MLP neurons of a small language model. Each row is named by its layer, matrix (down: output weights) and neuron, and shows model dimensions 128-255. Each number is 500 + 25 x the weight over its row's rms, rounded and kept within 0 to 999. Numbers have three digits each.
A block is one neuron, or neurons of one layer that tend to fire together. Before each block is what it responds to, as a language model described it from the Wikipedia text at the highest values.

Description: Two-digit numbers in tables
L2.down983:499550473501512497474482532521475509410463524518496523542507502508507522533541471530494481502520517508442526508524509492457479433524443490509539520499492518476548462511534505509454507489519501473492478478514504493463466477528522504548462496522486480456436520504491508522527538490469511506491496536467454519466482504508487468477524490503538563485480492487520493486519509508489499528512

Description: Table column headers
L2.down1323:499499497505479498493467497485488505468496493507542517491474506479519492515515527511465553476543517474506512484464500482465505503543541490498520513495487516464522490523431492527489494506524501488515492509516486467537455493519525505495494456479531509531532498461507592530504537497504481475479526488510473504497538503496479508498507537500423517529475538472538488491495531478514505484502

Description: Token after a dash
L7.down26:484537479521491472425469467553453490515528485468453516525491490502515481515506497475483499480505512545465519494518473501500500553462509498493490489481472537569540548474531473521520473475485484451469497481474485483559491463513487484499517487485494485492482533493507449473528521507513484518546484499506501513537477489483512504519507482484536495510511506464499498487523516503493480517493
L7.down126:523486507502518580457500483525475449462507463512509517509490487452465459452514501496502510488527520510492526501506489474500491484489511519519552470532511475451533532516494529546496531538510509492495527497495464508479512513510494511496506477492503476475456490537470535536500541516526494527516452513519479476501518490545493518523511500474524459470530503490484494490504465511504498493485
L7.down212:491508532499485544540511497506492469531519490476499469469502470525464486526483507480479481527537517513523524524502473517515474494506502510481493477536496522492507467494529548537472496472512440519474503551490495483506569485483475462504497502517504521470497514504484504496463468485509475509544512508521535472507473496540513477527548514536499466499512509494540517484537451476548511484508
L7.down215:523506517559508469518511469497526522519475525501495485506487532437462526567512528516478467491496553452490485466516510483505566444475534506531525483482512471506461479483537491526494494541517495494477483471466508494458445531507492503548506501461517533530476485460511479516482516554510503498524507500466501510504507499523500493502513459520489466519483506552496529493521459480489484533523
L7.down256:508491501482501492501448477516472492472508514540531541492529488507503446467488524437510494505486490485477490542501515487520488477496454485474501498493506461453513492510509484485522488492496480481498518523494531509532505498492490503500468547532516512456519527494486535532485501508468533494458495472444499483515498488490477511469486491514495493525549480517483504508561499534531494471534
L7.down326:483472466491513520509535492475484524488489480509527546495474506537480491513487464478525486454483512484460468513488514499549508498514514498462501500497522473501490517546494472478505459494501495531544517525528549540469515485527474447523504500531479521489533530515511518514438550495485486500461494499499488449524492476491490486543483477510479504481495493484506489506448493484510487480515
L7.down362:524485510540491529451560509498493499513500467505470484499510529507498561508484483503519480505477489466491487441513488473546513495539535519505512483489526497462501515508494445494480475513489544477436482495451515482510510470507501533568502507502486542486488514486459518473520485501508464485521482511494500496493476482468528498515516511533470480491538527570471509505471494510532488490403
L7.down429:462509457516485541502522481524501512487480494471474463513471463518510534511514555471462501520500483547565543458485485504501537510481496515503468506514478533501510532502475479449520517490511487462465540494498498499490479530504510495524485522495519498492504477501519454463527480511520447478555460560531496511528477486549520476484519504507494506515519509515506471479498524495504511498476
L7.down555:463507498548523516495534534504541485537539446501509489482476522509478524492500481467481494524504497472509498526495487484492477491454495532450490492517527473473524508509492512483460466520485461495504510532477471473510482485492466485539507545477495534519461501531478511509534505520553498508539523540461495486451541477478519485462465475496545492511500544502486511500497500505500495519534
L7.down660:523525489457502477458536469496535522511504511541458473504481487486501524465521528511490512496487546473539469541467509535451524520542430537495483538487493554513521463519465532521460543492536490492500501525475509480486520501498471449519505500514517494489463455506498499463454462504500459519559503549509469444517495516512475482483522523523458501474496480485490510485514473467495512524506
L7.down722:481482491519517514497486551503501515497492549514511481569508533509527506484522502465517512497483495496477500532481484439501473524540469531529504547484510469492513482478507494523481545535500466542477531486529489479529527504484499480552452523456492484457503516457486527473515481490487511506480470535510494492472563505493495469488501486455527441494499508453490501500522498522522501500517
L7.down797:511458532481526476499504495507502547488489501512538481455519492537497501525525498518495514453513543476471498503519512430493510498455484474516494489478493509505501493469524525502446468403467496485468477483517440481493485501506443500505527464485557522504506511481521478514505465504551463526484498481490527523542550475492527569511522521483464531490526535481496494508511512485492473497500
L7.down912:465477498532525517500524497475516454482483465502531457488491440503516498509478534445503504495571503468499600527535501509492480490542459498519525498522525487552505534545466510477510495502499473468499502476501477509472528482433523515466515510483491538496512512496519502479489495505488496513444451451501490513492458461505499447487543542519516505476531488509493510491506537466522520494464
L7.down977:537518526484521508558498528484510524482495514522532485483532526508503539487476450490487501552493496527506466531477481491471469515493467468474473525485474529496479466533484539487531571540502490497500478483497489552550535516490459517485484546529477522481513508503479504478471522469486526519485508553517475497506525518468491496493516482524476545510496496479537465493496462478498495487523
L7.down1136:470513494506497467454540511517522510532493475481497517498478447506476525500464551523502529519507525507529466533470500509504526505471496537487531553501518477523485484476509488544477516458532514420464502501481481489486512520459520492522517546494484475545465498526510486496492492488457464497506504519541490517500472520479490512516516498475495486440513485497462506499527515522520503476489
L7.down1476:541477518508465528470508497525525531477484509533510541521543496526503521478497484508496503509484481484478514539476470532516503511483502501511515516523475474502457434534560533487504461483494498499476510503503517488471563507503507517503446541508492546513473466502500528521479503470472460483530502523509459497485487508472499493513512491517479429474487509499496497456516498546476489524550

Description: Mid-word and mid-number continuations
L2.down1439:480486482508508484533466509551443484448495512511462513507504487496510480514476480511524511508480453499498491518443474526520532525470502501501481490507479510525475481564487537459470496486517509536484478513496505531526551503481462479516525491491514495474486521519520481539548532488534473516522508501489538449500471469515487492511496522493544495506505494507451504494493494534476496456504

Description: Table header row
L7.down28:450507536498500511535535486507469516520513494540476484505524487496535534486476516508509474486550539504515514480461528565501510528514474482521477469511463499453479475505489542493529474484484500474487495504520521532480550483513545482497489458491483500468477512487528494519478524509502514495523438536573516483498517520532505492507481510542521503494530471398493499503497460481551497499491
L7.down329:529527462521513546539506538501512550509471530496472472520480461479492528508502499533495475505499491502507519509471492459522474498512461480466499485482524498510475515465472491503439488522488549539569490501481484479473475518476488471513457524490497523449496553461525504532493513497519504485476505486420475500486519470523442499470548511495510458456463491500483531526494499485509492523521
L7.down378:536515492521499498507492500444523486536531558471487533496493498531477504471506495523519543474502547565472475556497474505470486480480522476455469495491543547445464524500489485438476539563484462481522505504479496501511524506409477495543473491475462533507509467514521499488472465516483517491462467481517495455496503498509522478447443494480465500534474497462468495506518453513460507488467
L7.down471:500469463520477478526524489475501474486481507517516496508464532478505463502486495512514512472471467549504485541530514514493485506493501546498532487501465508466428501497516505488493535516506494510489493500474494552439486505489501516483502512493486470521502480504499514470515471497528517450492506503535552476510535489514505478513520489509439451478474457522510512495509532448524515521464
L7.down489:530465509537456494508513489450491506539506492427503529485490530515505490467511540456493466496483460499484469507474507493534539559522497503482462512492507520450524469509514493504511533523444521552532439518518516516476500474483524506513502480546470475549472455511504473544495509542521518504501504481480521510527507494516473529497499511469498479485477526518500509521482508515476492500515
L7.down514:494486512466502474503529488510482494481473529480519577502485520516512461486512469522502514489509524514544495454472476525474491478518518491477503527484524503474488515538523466553478507513513491487458508529515490484511496496525484546528509514513475520530497466478532494486479478506512482502493515464491471458548483505493465536477493479470509500499554495512535480518525530522486498526519
L7.down540:497494505522473521472463486511515450574486450485493473476486479508509497499521534489486528520490574522490521462488496511484481523504509505528511488502490507466536524447513456502497467485549475475522491497469544496506500491537490509516492499492509495519548448553540489476460490479537478487545468522515505476529471495524511523505469504552493513496473475551468488499534508452539500530516
L7.down611:436499473530464490548510518494486480455478470513454460511532518544510501487527515504510548483547482515486483516485555469545517517540515517517466492504499524512482493486513493491476517459514529497454511511498497507545490505494491523479499460486517503465465497531517529474537501473531511503496504491513538478493535455506508528532514545509490455493479510524498476490525495483494501510522
L7.down626:486582525498521506502502490480502478519521545473512511528515486517513525507523463495509475522501489533492546526555508473480493428520512532474500499498494459484445530493502501487461498495548528500507494483529484460490503530520495513513489523486517516502523523499531495481492457480498508517471508508548485536417514478491473471519498533523446523537495470503496515466499543521467506519507
L7.down943:503497509456475485481466528516502531514478529454514555479480531521485502532513516524521474506471513515550467483477477483536515519497522479453478523509486481451475496507503475499471514548464481495503474545510460482504541517467536489547489472530454480524460520450484495518504486508495453468493510512553476508523514483476527495539482490484505527512479506519507481511491456518492500510486
L7.down980:526504481518454507480489526536456502525489488503511505469492475480505516465465497475496506494486523528485484538481481515471497484491507479498511461484490457445493489540509526505470491549521478503505483555500518546524515490581503504537515503497513440459470516492481474499444522502512483491503517501543489482499471493518504533494493538480500558460494521455483516505512500470514504482496
L7.down1134:524506478509483518509477438474454460575482493507518492524485509503510486495468521481479494481538496498539539476510459481491511521475506487498506441507489514493521515483503496517498488448567492463486455532495498455544483463463503511547544531495500506514520504515539520476451523530521494477477531493477484480551521522508494516470465537530462520475501545510485520512536498522533518525525
L7.down1223:464481510456486537509500498525454494538477501474462450507508506462481482534458515478510545471526471493497525512490474506529513473509514519530519490538480516417496540484501488504483498497537491480478490466500506508518518519495521490515569481518505487437521527480506482539478480471491508485528512480498511487499440505540481483515505512462482495550508481520467504471530481474562486509495
L7.down1234:504478489518500489517451490553498515484467495524523523479509510530472547484502453502518533511558455463523469486529509484502511536508553485440490528527551469485525505503486488497470495516491492509475490511500519503525509485479509503473473467519496524482490512482484507492516488542453510486458490481500508494509502524488470512535497509494503490475517482518544521485515452567481496495521
L7.down1286:460486518492523460474484467463534459481496503531535550505498507530493517469508492467457498498523458497542486506468483494508506509456487504495499436485501546496501526558470552498477515481517470509511454511503489521531517521543521489506488459531491512496474504527535515478488484505496543505446497495496463501516495487483545561506523490501510506509476490464466498504519490516454508492503
L7.down1358:493536486526509528501488508504484487540499483537484491477517507523511484533479440534487464521488530492513498527519504501481529506489530459477512501513529551469483482461493474502470474490467488520512471526490503516504486526469489485525489469458513550520557503476551486469503524482513510508512491530451442474468522522521462497485476522543506531483481481470499512507497463576510487551477

Description: Numbers in statistics tables
L7.down14:498540502505485541450563484474512446546550465478498497549476539531526482539516520539489530488511477498495533523507471502502472535512525518484493522478470497490452519472515494517553520514450495491501536531503515489476507523503529515539489486501501492514516501451470481513501481497485463513484449486509565505509482474513518484504498490476506485494527502523482498487508491511484499481524
L7.down196:489523470508491513534493535493529522505449475499508485510504511472482488510525518475496496534480476466497491469514552494517501535486494486500538526494511489495519484501484516499515507481493508547528458462492533488467508501478488502529505489474470488472470471499522495501510464523524509493526518500486519557519465503483507461476525571488488529497484500470491518475515524478464499500453
L7.down570:508499533442516502538516526537533507498476488525488447468503523506537501479523501527525505494528464522461517472488468517472508500516489526457471530501470495502515474519508504477528513469482502490524522503485469478482512425528485467497462492499487493473541540518506507535517509471497488477536545515530489512473528526496531531519477507546516501545461541487524471453492479484483519512507
L7.down639:501481491537537524514536479476444515534520466509497494516463533504522521479532521498465477486486493518481483489453534487504510523471491502491494440442504523496458469501558537506523486468476495514453525494481547477497530491520510514556472527482511542523481499497471531511464448514501469526482475520507463517496516484488574489518489465466504527480528466494516526500492477461498507520482
L7.down700:504482471508497469475549514522509503467468535545444480514535511493528515541520516522485503478539477485475502464511455488516491498479517525504499495493479485510525523516454530506520535454498507528486519551481442530504506473535555451548515518472457502511520479500494503472535482478500494508491500505528490456482509516507489508457531460509519538477459468504510516469509550482479482493460
L7.down728:487495533515508537485506488506453482505472511509491485509507508486491503472528539531486513503549451546532481485477547539529504471509478515501483466522510500520467504498506489457489488458510486518533470459473461518470492504512500497548488499450508524497469510498527466537514480513506494499513462497481485532473498486495470513483510507509497528550560513458532485499523501505488509506520
L7.down750:484475516515524486440553489489470509449505564479489526535469538484520496472481454492460506513514523465482493497520478482493488503470525458515495500528513512497496456503496490493478498478479497482494508495509500481541502481503531485522443530482460465485509492518466530535494526515490485492509484470492560506495507513516438468531506521468530516470516517490484498489525470509522514532473
L7.down801:501484504487511531565459501491499524478513497474511512521502523515518495500484446507520498503503513512474501470516535490513499468446524503477523509507491485494542467495514513521507488512509522529535460467468538492554481493470522474512504525500479495468515503515524502522474535489484517493543569528505518489478532531514485503486512507511514484516501535508515548489439523478502479487515
L7.down812:511477426494489475484454534530521517527489500476432467525490495514522516467488542511491497499535502488513483500534480536497516526480510537496511512522538479520552455463531490502515519499526522490501510487526499483478509504494504515493516496523497521541535476502489504467465511500525505495501478461542512485545577532480539513492488491466524513454482500496519435489465527517472496498497
L7.down1008:490492519517468510494499532491514492472483506498500513543469534478500493496502525488530526459472470530551542501487517512517510503468562495486521490504479492532515485494513497465480527498531526501493481489498538488526514492527509485466483463504485509520503517524547517469483507515512466523519574520514494475490531488505457489469508474493491456525499515499536483477520513483507495508483
L7.down1110:556499514520558542492523497484521528490493472515488500509517495459524480489524467549493483495491489511492495494501567567480491439505467493494518504471524529510524494493513519506477561511551520511519478483490460436516507452494514474532466520505493490473485491506509464550478447491511460485514537525473504503492495508449510504520512418532458499471512501510520474509537533445485492536556
L7.down1196:494556518493507535484471508490515536513475483453459503535457491456477479522491510491457484497464509510543496466482488475522467509503572499535490507550491531513465520473518519500526490507516488481518486525499478507457468546518510486483461446540479473500488512511500496530504515505498491520505482494509519519485482508460506509502484506508468512485507517513502505508506530506484523493500
L7.down1318:509503512513500508505469513495468515491463493521486500481496522462466477526473490494496501495493486460494494513540473479512510507479524477494523519484492493538483508486491514512516496481511528445513437470514507515527515484477467527512500511523510509527523517485491453450485495511492521535519460533498458499467456524523479435471519512467498518525490458533533506480487522510498513496515
L7.down1365:513505489458496463491529488490491504495506458468560457508538480465453506495510480494474536545505504449548479516496483489496492530484508502515526552483507491423493460516538466528505563483478484476475528499518463505467525474509469486525468500499498499483460510474479497454486484511475539502508457495482535535483508464504515482477561511456551538491497520490497514491493489507465495507506
L7.down1396:518467491493494496544525524494470461432474482519461474480506533521514533479515517472479524505484495515515467519476486530516460534461505507513503496515485532534479473523494535518513515507467503459555487436539475460466502507475502488479512496524531486509472508494524493542468532511488465507524474469481475469528453528534504531505552496471489493492529494500525484483516473489499507492488
L7.down1425:509510495488520519519479487491512500481454498480494501517519517520497569528504469481496484478550515556511520510506496539502511501515459511502518534493512532556519510487467497498431495493504468533488468462470484490453517540485493516471493549489491481488499499493476513457514549512472482508464460513518502536513489507497515490508567492484470540516490509457493502482551514484464478466514

Description: Digits after thousands comma
L8.down326:492448474521486462457523505510523478448504531437514532498500470518481547477493508517469511503499522509500518546507473473500465552480471489500465497493501502486504482495515540521506527522496483482502495523464503511438514520502452487526513486498497473534486477551506466480519489501480517491514501501479512486480485477517524511501560558476527510450473474528519506505483515492475471526518
L8.down824:524496517482545453484516531516483527452499498480538469493511498514486530519495487491500521557492496516523489514483512510468547517491496500515498496482504490503545512488487472496504504468476521501462504538491473486460493461456479448525493487457489501486514458496480480500486499500500522486504511494463531480477468514512490493462486526471601513498506522497469539500511458497520468513551
L8.down900:516460499481502494504496509509488518528473517464506492496466525511470504546533498483501502507491512472534515504520487478512537488475540501474510479532499457452504506490526479568512486465528503494509487497488460479475525467465509487466531467457516505503482484521503505504460508527487544477549548522509475501493486488491432573478507497547521516450515515452543507519474516459543518502563
L8.down1332:521495487460501491486502503508487515533491498474498498524481500517519494556509530496466498515492502491515481478507473508468483537524481555513543565451504495472515463492495491517526482523476529503527529451529480467508493531515516527474515509490516502496543504541479476505520478504518463496547468497486504484509507512549517505513532502500492484475483541479554533480498448498483485475495

Description: Date word after "on"
L8.down139:481479513514510522512498475507489523505502538509515477497503543479490537485486493491496524521493489489487520537506521521515541484520481487509503472463485497463548433480474521510512485475510497532503495471493490486488495496469524566509530501511517521516501476479492519524508518526498516515508474539540538528538551486498530520554501459459546465515550477485513542466449461459524458487534
L8.down648:490502518553472493504518509536564519467514482501476442533491507514475525501528469485474540487473481507476526493480497521525515488501553490489514526491488520507530492503515531501517503450500483501505494454489489536436521510474513490495531499491535430505520480506490495506506536481479479534483436541493487514497493494541475474481526508503530486518501535520487501459531501538526483520527
L8.down806:482500459526484528483447542494496485490505516513514475565526461498477574479488481504508478511505488523520476468520494472493502495504498531534458518466491496477525487509478540479496500513526546462478514481472491489494515488499540507514506484483522495503469527502511476485482509551501472452538518513549538516529493496510482495480527540537484519472523510520493491526484535519493512518487
L8.down941:490547495539459499486479514526478489469517486531536489539472501508530474412544507497486472510499464490475474506484461470512535504500467532453509544490514502471528493538492499505498537476504507492449468524482490519477546513498510520483484501498552516498494489445490471464503515492491504518564526523486498479533539519526528502490492512539522519520522502524520479479538500506497475529543

Description: Table header cells
L8.down395:492481517457467492534462518517508494477538496498491535504470554480485513505483456524513514463555513516545527539468557455504531500471513457502527499538492493525456521443493542530532460497506510505521485517519473532505487521536488469485480475505472473499458502506552494522539514483514475469487522469506469514469524509496467476495492490481519484483502498455495521467493510499488512509467
L8.down564:536496511515533503472535507550457490499523488493475469486530460510512538473519487515510444525525505516485528471562522507468511494567497503532473480498455500475469525482513493526504492486505486486490521524501529534489514498525530470518464513443506524524521478541539525474512550463466528492482458503492489497477516499512450522476500529504496527497469454481477541427491497521484500514494
L8.down841:533529488498553479501475513507535457532499527534493483496468483492534495474444545495477487479487516514485506546548476470533498474497501482460545508473488529521480468508491522478443527531471496513482478474521511455544518474515484512479498513487476476493484512482499533527472507558500482518499557491502538502471527521486468534479510558508483462486460455500513498430501507510519493481515
L8.down901:502496452534518478465591512528501492474531481520499501525508486486492522500494509498538537461505495518430547533522505484482492518484510509497493457505486525493513512482538505501489475466536514500491542558472500466489504500489496458496450514490437535480466489530513492486479488488522530514488517493482494488521516528529504506459481555531478523440523470514518484512492516469494490524480